Weights of a small transformer language model: 310M tokens.
MLP neurons of a small language model. Each row is named by its layer, matrix (down: output weights) and neuron, and shows model dimensions 48-143. Each number is 128 + 24 x the weight over its row's rms, rounded and kept within 0 to 255. Numbers have three digits each.
A block is one neuron, or neurons of one layer that tend to fire together. After each block is what it responds to, as a language model described it from the Wikipedia text at the highest values.

L9.down82:117108101144116112094078138146164151147107164142099133153115190101072109115147144154123139101124134125121100124106129182093129078147135148143108092109147128095152130119115139175137114156153116124133151114137126128159150156133156170107110129131155110097131143132166130123100148109118160122
L9.down121:185165104170117101071075131135113177153118140123176141149153114155093091118121147116161132144157123095099095139138103121089119071145121087148144109106097141163129133114134104168157152143127136095150131151168136145112131137126134127145147123127104131134107102129077155130102090122168119131
L9.down353:089122180162095059117122112175123073102116158122119098128136121071134119142110123122123171128116114163113125132122099128126110134140119127106125129128160143119076096152093145140143083174103129104116135168111125139147181110097133148121119116127137170116113117124096115170121085155147157126
L9.down500:086159105119127096099151133123112111122135118118121121161121081132129107137094128115145114130140150099108106094139110125092102108167106130131143124117158127167110142126141148140147105114060128119122107121133103165068179150154121175187130125125093152157097148115106123125144133117135146081
L9.down506:116136148134159139110134119116122138093103129121158087130136114136130104147136126104183135125103128107123077132102107135124122124167118177090166077155126143120123159129135124148118157138099163142127113154102139128126124111081127171162098110097136134118129173136131148137111105175090083142
L9.down550:134146149113089123136090138129089126116162148147088122085115139142163146121126143086109158121119143065092140116130140118149116095141161101131167160094129118127154122098106153118120130155143091103077134146149111143148170132144103135126141121167117152161109158104112161138116078127069092119
L9.down551:059118143161136158103113159100116140097150135170188122072126134155106099149117128110128106097111110104124155129156128108125137169120145093121124119148112082135101130155133136132115119150143130097133122113118091121131135132084115170176105138138113121108134128142154148108126130158127165109
L9.down555:136167127161179093116122160123079127164084144169095138147122140147199152146114134148126146108136149082129107126097113094126154142118119131079146101124134153158133101116105122098105121140141112154127111098164115141152149132126131114125147135107152153140130129107123079113126161079104102094
L9.down574:136134156134165109100094124157149121128118146141152170112115175126123128175123100139100160129156104155141108104165123102152095112130141088125186136127135132122089155106149077168164098152107146154110154139162102133125158108132120125127121118166152128099131114140095133129172120145087164146
L9.down616:162127103100080117104114108115148135101089088125183131125126100123191092124178159150134099126142117128121126131125124167120188097098109170134116121140097149144132114151122113139135141149091134109120165118155144132126110127116126128134108131115144135130131134107119115144118153142139127150
L9.down657:157164137151098093117140106093137128092118123126140103157131138159148136121134159118138103142076077162174114109153153119085163094137141137158121133133097145148109133091138138090142131138141117117116162142122108175133089100069136176134099107132127106150102158139116142128104167094150148121
L9.down687:136118101127146135109110124111114141146167199132120104120117133193119139135169092096111131088154100090146129150116116087128112140145112117111115092137124097097139090125102124101145113132126142154105093124175159143102153111091108161146075105132128124152119158107122159090154142126184200130
L9.down723:144156124144157124135099132115126130143137147095112129164097122137127090085163107127131123170067107186119118101139118133118151159111145092140104148117112183127158145159093134148101066147193140139156090166115099140117111123150122100152102095127137113129089162151144092079155110144162115131
L9.down806:118119129131173126147117151126132117096135142160115109103134115101182144156182173133147091096137158113124085100132130128129096168133104128108155083059108134130147110115093127120165155131167114148165123131107171109109143119149120159115154148115145155149098144140128135174113140102131140146
L9.down887:131137095141179151117150102133152100133123137118089163090145139116147133144108114131088138130139119127128108112143139111129172086134140113154125130148125141100101127122114124143133127067119113133141151152113175128163124140136088121138160131143146147140088140118146130102110087142164146134
L9.down889:094107135148107144074110138115098142150104159130141134124133140124172137154128142101136148117135135124134115154070156094122127009094135117123119115133117139137153102135123154151136118141116148096129130103081119095120132119141159138107123149136135131158134144139133123127139096139098132086
Before an upcoming number. Prepositions, approximators and separators right before a number or quantity, e.g. "age of", "at about", "capacity of", "from 1925 to", "Number:".

L9.down162:185137132122147166115087077113127122143130135207155124109178124119124091110115094122161128133153147137115136141149120127101160134104129135101117102135134154137149063135121118134156089113139146132180117162120105134097087136090138125083112128129166119161140140107130177122126122125146126132
L9.down265:141139089105110075142138118109132130132127122118142109142139167116152155079158144105135139202090138109107119129178138108134131169131163128113121141122122187142146154132099145172092117133145145094124119136136163091111137114115125124127154170142146119132098133076115171090136090102181096107
L9.down303:090127115080128149145118161151111126110148188121097117115127154158101109114126120123140116105111107167113140135161122093162145161131165124088113141145164101109105099113095089154121091117127097123102097120111167141158111146128127139098133128122142158099101111138087111160097145152035125125
L9.down309:129161146117110106125154122127159134146098117099104144167124110154140106114119095133136127091130132147080137162145124115080094151079116095099125151116169128122122076168154140154110101207145142101093107132120114098134124124179102099104098111107173148133108154115141134109087117096134127158
L9.down325:160132152115125127089098160211154194116120100106100110128109155147099153125138119109105144161129124151095148097108127120128105111161181130098150116130131113100135083127133147112131145168124119133127160125136128130133168162124135159121150129129131112121125102083150161132098090150186154147
L9.down335:139161112109143141107085099128136118114127120128122116138112136140102098135142126186135106101077162099152121120131159177177179095170110148115151134097113125146117117093149113135130110142125146129174120192076140130145134097170160120088117090120096134163101112148114144147107153126132135114
L9.down388:148121127091149110111185148129155116124134117102156113119101128101104110096088092115148122155139149138147126164126121083141083113139132152138112116096164146106184118128124170115095113116153106152141158134139150110092131073119100098121128077130125165114119091083122150190132139150125088089
L9.down409:146125098101120178126118194147158109116105135168163103135125159114141117150170090101149128120124140144119097110158120079107123107073106132118135130152154148127128093142116138126128144155124093113118157100152145134097095146095092143157096137101154123115146165104148125144111148132145127142
L9.down455:181088150127131122145093131135155159206135132097131143110134160153123141118142154126108132090119096083103116132124156116135085125154125121147105128113152129126179108132114122148153133121119111108155136160137120120109114117157103092118120110082135153117099139119106127097111144123174128161
L9.down534:101078101129149145101127154120171098112138120107066160137153106076156093171119142116108111123133154172126150127128125155099157110170131133169127119143138143154124161119155102105155097132141146168162104113107130131104121102108116110103134159154132115117135102156117120131103122127129152117
L9.down558:135110118107139122118127140142141090154107129125132119132089138137155137096117191127171107109133157141182139164111108143075126110139123079125139142155120114115178120140125124123134115106121146113143157154146119155192141121147104167129123131133149112174114120111102110141154078124127115132
L9.down563:123146086081123109131124142153152084146142132166135129131136135095100133136119161128156162114115131157145166117157128110157101134138130132115146065138134111105119118140119145152183084099118127105147133128120084087123131117171093160134133126136112104096131108143121100178117150130142133128
L9.down588:141104166127121137173148135140092095142121124096157156081118093118126084134149157145119148121117122101097137176148147112130137142123095096130116121159136104105122143101090161166116100132129170178122132169134165128096093095143136103115149135120153185142110142135144141115121165118103120173
L9.down665:125103149122093110120170115152096167114146108139131117065134101133135143128136114167105106117128167145122149140092144135107085138128117119146098104135100160099184103167086139093116135129117146138133124085127098100131104153129193146110123130137139091154134139119117129142169120162143113108
L9.down702:120125135108121139112151119155126150124140117117133139146081116144109162126118105156137124183114158086101119158148109168121151123091153118142121118147116121109125160100138121131140115141119088170171174140109152133173117133156094084147119140128115111096108124129111125078136137124131130114
L9.down895:167128126141154132128137123154158142143145113127136171113132110081216135110132106123129170132109109147153163120111109100104099089115129139110088117134165107094113152139127129117119136131162110163095133151145139152094123133114133071130127143117100143121112145087136116163122170142087145132
Possessive apostrophe. Apostrophes right after a word, mostly possessive 's after names and nouns (Marie's, Finnair's, film's), plus contractions like It's and Foolin'.

L9.down77:142129090072136108133111154155135110130085119162101138082136114162082110099184119139153135179111158084133085128136150126124099149171136142139140139131140112124131173132137127115125093167135076153109129149103137126171135125107101100124155138097146149145122176150161166073112175137194118119
L9.down106:119135116137147117101107148098102123110117131136141160115100126164140138116151118150112123143133109105181122126132158163151160126117122179146101103160124101118122167119130101129120135106101128123104134189108114101155093082124078105120155119137103154151115135134137113093123119117141150183
L9.down122:074098140125115132112124128116122124141110104127120090106109134171115131091118118170113145105144095138086091124069120164155092104136127120162117124153158127129093144139133170137141149148160148135121091205127164165141107107112138126167110141118148142135119121160115105113123092156126164063
L9.down155:107139097138124125111120137126162117145150154101139123131112106117153120166098090124088163104164117149132126129148114155151144148093090133117077113151121138156158113102129172153166156136147163132118113114126160134129150105119142139112113098146166110142110110084084081127117097119072172146
L9.down347:113137123149115121126124100121154120109126118115138171111119148131158148146114106138122129144180125137158139141135132170071083127084116101197138120131141150128105143107142097077167151134119149104157151106196087124148087145117145108093114135105142123088125070145148098076123140146103096105
L9.down377:123137096126115063175137086118123154129129164152160096122138148149135152112088156159139139154130148100119144122120137155131152112172088173153105068145098114116089113162126144132125165096129139082130147151112193142137152131107106143126175164143138120160124154156106108092122128146125124167
L9.down385:153140116107136091120114144111128143130139151122120117103134123163132109113159082096116144176128112149137125097162181137178115145108129123121152082145124156091123142122140132163119151118112132122073124122089122123148158125162107139092130152164133112155127120118104087137152136140135148146
L9.down488:145152153164140141140103128174131132126120143177150134099106127131090088152117118124115143119108175127107131106154155123127137132097149158124122098107127102140104127128136109098112103172096109109141102134103149127150103148130162138136124161143080163127129117112193164117089119109101162115
L9.down562:156162167119095144131133134182101117128151103113122111158129182163169162117116087118124128150138143117124123138102108119165126116142104128080138111154107124123118132118139134106138138147148104124081159126127146167124110147141139109103127113130097138150130161117108136073149124149138134182
L9.down568:102098172134124094081165174113137099147132123112131139112119115087063129129147137132176160141099117150136150156092142127087156065095072134102136177132110156103138084144139141124124144112129131111160116114142121126159105153139192079123082062104157092108125137105106099142143093123172159163
L9.down625:066150107106081139141087148119114143133082120198104132115162085099090169163156129111112117071154147128139104121108127158167131145132100116125139106153102162143137116112121104117145125120120118094143139094116152138169112159153098124127140133111144104088124133137130132127134144122196083158
L9.down648:155151149110111130122132095090127127108090126125124107105115155139123099167169109143138122161100141097167119146138105173144150147108132147099118158139126120158160166113095079081098150127124129115101133130150121096171142121146152134125141154110116125134106099110116133104149124143137141151
L9.down688:122142132123118092092117119112106135161158119108116105153138193150125151128115143108132132163123161137121128130112136132136139135112089156127150087116110152099122145134139107093111122160086089152095137111127163118161114153131121120136135098116117140128134147119087138169133155127156090125
L9.down725:125101118151171140131110154112142099142134117120109153128170112153148138087159133168090100143165142126149165138118118123118114126121117128166145110146100180107120165112107116117121159143113139128138136160115123126116123150099132130128170130127144088128121163163114120107136109140175114119
L9.down864:094128153114141103116090125119149127114119092135113148135100107091108163147122108138156161126102093100110139106132151123105121148139131119158103122132117164107135121130115092068156161117127175128133136150155122160111122123125107112127108111081119122074136109139116140127123140185096112112
L9.down891:126099067171116108137125143107084152121136120104087107163153107171165089157149104127102121150120140131146136163104137113129098120139091118114130107158136125167153140124166109108130148130116149132102115110121162124110111150124111093102121121150104115200111157126149133143121159088145171182
Article "an" and word starts. Mostly the article "an" mid-sentence before a vowel-initial word (an unsuccessful, an homage), plus short word-start pieces like c in "declares", "cries", "except".

L8.down386:153149124116134118151137159126140150093112121146129165134106163191128112166111115151119105099100137116109132131119120157141083119084119101147122164130106135137100112123114179152140074114096077163141130111150160130076113103121134080166121135131152128104112130111126144124139159093164161113
L8.down499:091110100114148139105138113115144146122124109108120090118170139188097147146165162111123160140108099143106094108098129111097158082083114150116119097157150144087162104145162155148147124123084105125110088126136168161128108126122126112106128146128097125127086118158143107131144094132127150116
L8.down620:153118158105139150118123089160156165128144151113093140128081116143146127152087102144124079143086117149111112137127188127162125134137167162161107112141122103150075141124083107167107150154121114149118093113126172183124124067112112106144113124141122131169115143126168155103144121095114168092
L8.down838:090114107133132155153157110151086140152165088119117095113115123130147160157123151144113146160144100149111125081121117138131130169113098098133096104137157133155107171131179135167168111089126094118102151121116140156143111129112164096105111109097134114111127119155134116125151131141124144109
Surname final pieces. Final word-piece that completes a multi-token proper name, mostly surnames, e.g. Abbot-t, Feld-man, Lyon-s, also places like Juni-per.

L5.down310:130112106143174143145150162109125084120140139146164172141115072108157111125131118126100159095129144174107082153117161173079103136108081138069156136151147155128148170142106127137143126116138157113112113102121157138130126126153088169137133092090159158133124128140131130084130136128115116158
Year-range second digits. First digit of the shortened second year in ranges like 2025–26, 1928–29, 2004–05, plus other digits inside years (1869, 1962), and occasional word pieces such as film, chan.

L8.down44:103117117113157114123151106116130134165120136158159140110120133126136140135133121145156159127162115119131143127144144154167151110116115127101141079140106138117141118160104088106127173124095148090147133120166125154169123163113140170089122119100172121142101100129129148099140134136134140128
L8.down119:123138154135107112095109134152079116126142147169099056139125101142081097159131138119150150116113123106140084143133184121118133114164152122118147140124134127125084139153104114119114156151124125133128136100160134190132136139071162118118165142159097113155131151086110111136104106154147162110
L8.down181:137137103141151066121101106137113138117127148127126129139076136150135123153091143112124158110153121087127099107105134095127136097111143101115168116132102135140148154090126114135134119124106180116174135162085116135133135149130143143153081097125107164119078141200138164119127134136156178120
L8.down358:118118119195133144117141112148134141125118140147114141094127154146144136127108124142124114165105115105161083122148142131082085141130170138136137140095166103118122141088117131139166146140117093132144112114073134134134157120113081117140169118165124135088107134087177115106143121150121153131
Date position before year. The token just before a year in full dates: month names after a day number or "in" (18 January, in August), or the comma in "June 11, 1975".

L8.down131:136120132106064155151130114118166140156114139121122157055109093098132074117126139164142072137152127133123148166133107109133134140143150141112153179112162127161165152137111120167130147123167169128106129126121145120136106125100119099135101158112107145106134076093116128143149171153123116143
L8.down372:122138157148137078127143119136153119126147098116149103143143146126137137121119081128129101125153174129127132145129148144137121129151118143170111122161078132133116135124133132159130133112078095136132117130130171128093116125136126143137117102106088094144118155144128134168118083125138147183
L8.down679:150145108115138098142144093093121158145150126137120104116098138149133155103138103116123155125130165176089075081164160117092142149156158112111144078169134124111107135130145087106096121132131136148131156155123116152113096167086137179107133053095128138118165130105091131156105112093138131093
L8.down870:143106132089098135136109117089124115109130149112073136109124132141145098104140143157099160110136153210129108127123112117111131177103126116163116119124148113096075107125110108155146138100104133155137130107123113147109137166104119121132101123134120126139153164083173157101110123103116162159
Possessive apostrophe. Fires on the apostrophe right after a noun or name, mostly possessive 's, as in band's, nation's, Darwin's; also contractions (won't, she's) and "Its".

L9.down4:124094156147136102084104157121145144096151141132146145094127125144122133105096147146118157165131158107137147168132093112097118119106104090097114103163111170131142106113112113138145136117129143140141138124172125133139155144121111116148114139150114133112091182100171091106099089114136144096
L9.down5:160108146160169143098146066130177167088126112138175116124167083183151135133096122124052149137139146142123143127137115129146151101141130142125123116088142118135158143104138123082133094094118150155167124117139115129131111107153122102137108123090158089129117149105136113134171159134137111156
L9.down134:147112131141137136107138101135152138121152108128129154143147127120077105106108088157125130138120148129110128128138150132139112083118099123139128057129114108142134114166122114112138145127143131090119125166078093128125131169157144123102120096169133109139127112131162142131150157103058150141
L9.down140:116121097111121088148123160144143088136098100121070114112174131094124072128161124169150119139117134103152104099087129129116113098145082114121160189117140138145157123157109144129121114127122109174125128133122195137121090130142135131105118143126126129113128134138136147143137155094095093131
L9.down190:113126144136121158127098165094128152138107127153105126131127163135171129143161106126120133066151170125106117180151126151089092208097091113118102157158147151096128120135131140155127180120095100112145146162159155095171142152141130140158128124106079115138151111111135110124136120083139111106
L9.down293:099119117144106125109135139132107120058132159179129109084150143138119136126110133102164110120089110123129128111138135144066114097156139151170085146155096113131094146186141162146116144126137120082135174162157120151138129151118168135134102119162175127185115113143111116140097139131130186104
L9.down386:156101106163112159141083090131144163127137084131093117140157150103101146173173166119086110138133131163140148067111137160107140098138148116147157148115125120146174126143094133124108105112096154121120148099132108122148124154162108092113128146078155167097106112165130119129117103166090173132
L9.down404:101115117119133108082143140143088120155111176123115124129143145194108127136101106081115125138117123110137092087147160130100141080134091175132141157122120134134097149133107116084172147153140121100108142122169154152108115122089109076107126139121206131134101114144139143110095138155083118104
L9.down416:122067079100170121131120127150097139167115091138120131078128121119165140131094154157135132151131127117155119097136154125136101183108121102103167132122150098105134124141165083082098135074135147124109131101161110130149102156100127108101140147126129183139111117147117099137098149142195129130
L9.down470:104159104085119106084130109166138116166142144105188142116182103109092119150174092138119140172110125125156104154110125119145162109150148130147162122116132161147127119079104103101110168115069086078092119145103111107094145101123124151140124106182122166109115149126125137144145138160110124131
L9.down518:113134111147140124130142145098129120154132144165118137118118123115109146103132121150102094066143134145122151165118142212165077158065120098104156110153117156104119130130147128109120113096123126166125102134180119124106142136127141140139144146105107121157123120102138178141150174092157137086
L9.down544:143111163125129149152109154109140117175112173135155151114126115087168156123117119126147099063129125145104131153154140090167106128097096110103167134162135132135140148147165122152118143149119129142107146157116199131152150159122137126149145133142098129089135152142140127112145125139088151115
L9.down578:166110195146142124125124071158134164108130136087110120075100107115133125136099138141149122106144123137159153126092110099113145083106158123154153145192115154112114116130122114149106105120104137111140100107127123109161156145120133124104137125098102119132125115134166100141168107109140107136
L9.down631:141126108152118142122089114161078178118104149141162126155139175115126133157127118150127144103119104136129154066114115155157101138119086162172129122151149125097116132143122120125109138131079167147109091120157093130074110120165194147080142116136134107174150124144134102113143153120125123156
L9.down689:128149138110145176129181140169076139120125155122141118111117141086170127094167113150112107079125086136098132138115124118146118086158151167101115128142114171121141097186156161101128129136113165091104096132110157123137182099137149153158117105110132125148150106142159114079157114102157147117
L9.down809:127140119126130148132100161122136145095134129154118132126085124122163126149121155128098087121105127143109124108121122116120125100091131123140117141133133164105105098144160157151116106103114129162137138097155142122120136117098135102162130147123151149134100118100143152116146121085156122116
Mid-surname word pieces. Short word pieces inside personal surnames, mostly in the middle, in rosters, cast lists and credits, e.g. Moldo-ve-anu, Bur-me-ster, Brook-me-yer; also Bur-me-se.

L5.down525:138148164119095134138123083125074134126129145173139169111083140163142144154126151135114176095117125119155133127121114180149100092110068149116112150150180156147104145075134141128107080091094114087161160111170134127081149156143113111146118133117163181147086121126150140129099108131143125125
Surname pieces after first names. Surname tokens and mid-surname fragments right after a first name or initial, such as Hick(son), Bre(s)low, Brown, W. Chessman.

L8.down194:108133123100146140114135099114079145177140105112130152128105104117173130117105166089089115091097142139098127176125148100123109133123136140158121144147087137135141129143150162134134114120117161164153154185118123112130134130186150133111120167070133129143123106099122151133125147093107158137
L8.down207:104091128114160167193149151137100150123120110184093100129116125116160127136125134087105157149137179132142144071130118088112134107131116169152174131158161126141118098088190123109128126136126117092122162091140117116139083129159100098108146137115111159131113137111135143117109153099136117130
L8.down320:076133137156134126144100154111144124124123143102146099106112114129107090138171146155131103068148133135108133112159110145128141138140111143171151151128086153110118108087099120123129158128084147154123097161102119092091113106117101117113128165097092096112139107163142156150123153111162157108
L8.down689:141121107133135146131143113087131103135081158148109095153138108076110081130135187108118175143127132138119137136141145097149116100146131137140098119182139165150081106137139148114110133102113118124134157121160147106129121134116116126151127101123160132134149123134134142136133117126176147170
Proper-name word endings. Final word pieces that complete proper names of people, places, clubs or species, such as Cruze-iro, Ogil-by, Arling-ton.

L8.down42:136173113150129148132092139102139124165102101095123123112151099100098097126110129136148153185123143115112136129134096068111151144133189131120101134147127145135118145117135117089131145155118153140155173103147117105127142083089160091129123087090109125117110129136117136148085134163176124170
L8.down57:123127141134185103137101129113144123148144144147120109124125127081144095087125188146142118127084120147132173108123122113140161093103130132106185151100132119096155097137148132129135107131110116103096157130167114117154099115114122165126132153084090171123098092085100168168141115120185108111
L8.down324:117108118172097117136115140099140106153133131128107111136137107162124083082137126122107099101118148132140161141164122115101135116126091101131089147138137131151110137098126130131169145122152110172116136132118123164134119160145127111106142121102143131132108109099097114153145155124213113136
L8.down658:103096145103094153148116135134133107136119119086118156146157104099139092073094107119149127111093145120123128168145129164122159113090141130107136128102112110142139149141098180132136115198114143166113101150120097101155153069160131136103125103183154141114124138108087123154115106136172122155
Digits inside years. Middle digits of four-digit years, especially the third digit in date ranges like 1990–1991 and 2010–2015, plus other multi-digit numbers such as coordinates.

L9.down50:157134100138105137128159140098118126144101120132104117131175108161136123127115104121131125148152159117091137103132113079085118102060164107126152146178152116147101144121109110145140087173123151143135126119123092097115164138130161106108131103109140115122167143106094153139119141114144137146
L9.down91:145118139125118125108100124139109104152141152132169092139150157110136145087091169167129161140076154130120135163113139155136134101148125127152147090063072114145113104132116118102150114097152101168134133138090156133108128143133138134123153135199109117125150144122089147081098128143122109099
L9.down126:147116147137187100122123151098113142124127103141143098134089166191120153114146170104156167099137127112117125137178144122147091138099124142117130138125124138147136126115165147128138159101144081114111159144127107146140140090111089142154125106160136125127125127128120102110157158133114138135
L9.down170:136103132133111104077127108096117177135148139161132135164085142091116139086102145123121128085139103131131103143143141175159130161104158102134178143159151142178103149111173113119132142117097113105141138129135133118084118155136131116073176104137146144118136141118103177121137149118126122171
L9.down235:134109122136167136096138149149096116149111110159165097110121150104127077131130119104111111121104120098117134111119116098124162109127106091114139157094116110125163169102112178129112163129150118139112132133107141135143137120102118156150099088108117082114112131102163132106093119150161135148
L9.down259:151124132146123102093158144120113110131148138135128115126118104117136145139082177132105120168130136106110151112094137113118160124123118158188150091097148084112145113134100121162100129132133096131120129127133114102136138139143125149120105136136144118106140115115127155091130139131104169144
L9.down324:140139122141149105132116143120123118133100126150140085132121147114155099100151144153126122134100146102138154130168133110156152086107152106128148153143101111136149109102125136092157139126129119133133130107150139162093164085111113153118129138122133101125124120079101113117167133103172151157
L9.down326:112114140121113143131179072136069127148122176103140173133104061154123112159105164126128112107190139093117107108117162179132141102145117159147130131088131102139115132130154108149135103139113130157136155125153172103127136162091097117146136137129146126131124101113133113113138096121126150112
L9.down390:141160113123129205105115140146129115108143143116136122117134114159136165129137140114176133167101161091157105120120143135120099090158132157111119098098106124125131153113160085114114103154132128191139116126104112140158136116117100086130140150089145103134160074122098142122128090105161126157
L9.down432:133099134119140130134159134166135120120133122105113130139153091110000140104095131123166133154120148139120117107109159119137150114112170118080146110105132132095135110168150116098118118146122127116142170139162101118153155093173102148147136097119143111093150125132159126085125096118137184105
L9.down436:135141136113111118128120134199122116156115122160105159135155112111112152168070102142104128173142148114129105110065150143087143130119112124129100070107110140097153125167130121125107148127159119093150136116154112130110134142128138135173121115141123118110163144140164131131094073149105155101
L9.down450:112146125162125138093122139157148118144127141132141083112117138128191123115102158133082111124152118124139125115140143132113123054154117107170162134118126121118147143133118164131150089102099145107134153134146135112144140143132138146106131134111074100145159110142107159119091091117148140145
L9.down473:117094130126116111137117108122110094138151126099144138113161129136125102116152107104124110157133111133143129152063125154144104148150142124167086113132105115126146132097142135136130128127167105152097147129131069098116100121144149130156106123100146104136167125130188128139169144148152088143
L9.down529:098120132098156148174112119141076122133114128130111098128156129144142116136092147127121067119114129106125142103108132114075116104122165111121118167112130129155174089145106099170156121119114155120144148114145135132141146128152118119135118137151142131121104147183175094106113126098145171107
L9.down801:113160091130124121144122128082103129139146151146135195137155112140087156126101132110121139127157126131139149097162117083132087160120106148181165127147151134174142136102136128088152142103101143143175127154170048119162102155146112147103144116105132131134143147126147119093153107161112126144
L9.down836:115127123106082105147133144162141108126136105117148123113166138140132138139131194106117106140122154147131133152081145123122141095107118134136107130089120118120121124115122149104102132122093104125119135146158125085099158110155136168147161148120141157125146084163118134128170137099103137135
Name-completing word pieces. Final word-piece that completes a proper name already mentioned earlier, usually followed by 's, was or a comma, such as Pres-ley, Apol-lo, Yun-ho.

L5.down546:134106138126140129093114136127110127142158122152079129098099150158131109124117143078110132118110127103097095117121146124111141089133121126190131110115120125100126140129121145135080151131101173110086181200160110115132142136154119138129133156179134142120163111140155155121127117131139121139
Phrase-opening verbs and prepositions. Verbs and prepositions that open a new phrase right before its object, often after a comma or subject, e.g. impose, had, in, from.

L5.down287:167104116128113139145136120109139157166121131116161154142145134144168129121118107104142101122121080171118109122167102134142096157142126136174087130126149134103112114107152154151078147147091123117120137126136129131119150168151110146117118124124150168110167124127138113102098097095063136126
Article "an" and word-internal pieces. Mostly the article "an" before a noun (an unbeatable, an additional), plus short mid-word pieces like lan, at, an, row (clan, platform, granary, overcrowding).

L5.down62:141135146094127136114132137171101158180126119128098141116087176141142118099148135092138136118122107215116130139125131095120124091187086149130152097110124118102144154114152144163097151121096149159090109120107135103162121132113151169094174111097134122130167157151142151150109113138129136082
Possessive apostrophe. The apostrophe of possessive 's after names, places, groups or nouns, as in Trump's, Japan's, band's; rarely words like "that".

L8.down705:159109165141135104121128168107141171168138140108117089122149133176142134134141165089136131170169124145114112118152156161118084152127106095114139145184122126142117113148091106091111109161149118129116119163117172125156128165130160128140147151114158114116151132137102127110107129134125098145
L8.down733:161153129158147147155119094098126149117092149128121177123129105122090108117145156151111116164111166137134187124130095160137134138076150111128126102080133101085094129138142120119132112138138112116118159133124135077177140152146085118083123127132124102110140125170115147204128160121098134129
L8.down763:090220136142130133147141149114116114057136117101165108156144162144135157102133130144086111153089120172133126144160079123098121114112150155131149147111137141153132160087106105122143151188113123121137105098098144117111132133111142142077106124120127142162152115125124098111154146115128135152
L8.down794:131123109127124146105128114119146150149181121086149121138120111153117144105155116168095119138149088069131119101116126163113140121122112186127139112129101069149121131138121070126178150143103120099130104099075100177148147146132164127093109129141166162147165134100161113103108095148125150172
Indefinite article "an". Mostly the article "an" (and capital An) mid-sentence in Wikipedia prose, e.g. "at an elevation", "is an experimental", "An other"; also scattered word-internal pieces such as -us-, -or-, -ct-.

L5.down206:148102107099140134144129128139151118118114132106183119124144132141112137128153112160119111114156098128138136100140117116136174111130110133150110135157145086134089117145069123149142111123105134140125126157114108121122108151122159150125149123149150133135087108126109141123150163144143156126
Proper-noun word endings. Later subword pieces completing multi-token proper names such as places, surnames and publishers, e.g. Steven-age, Gallim-ard, Nar-va, Row-land, occasionally a following comma.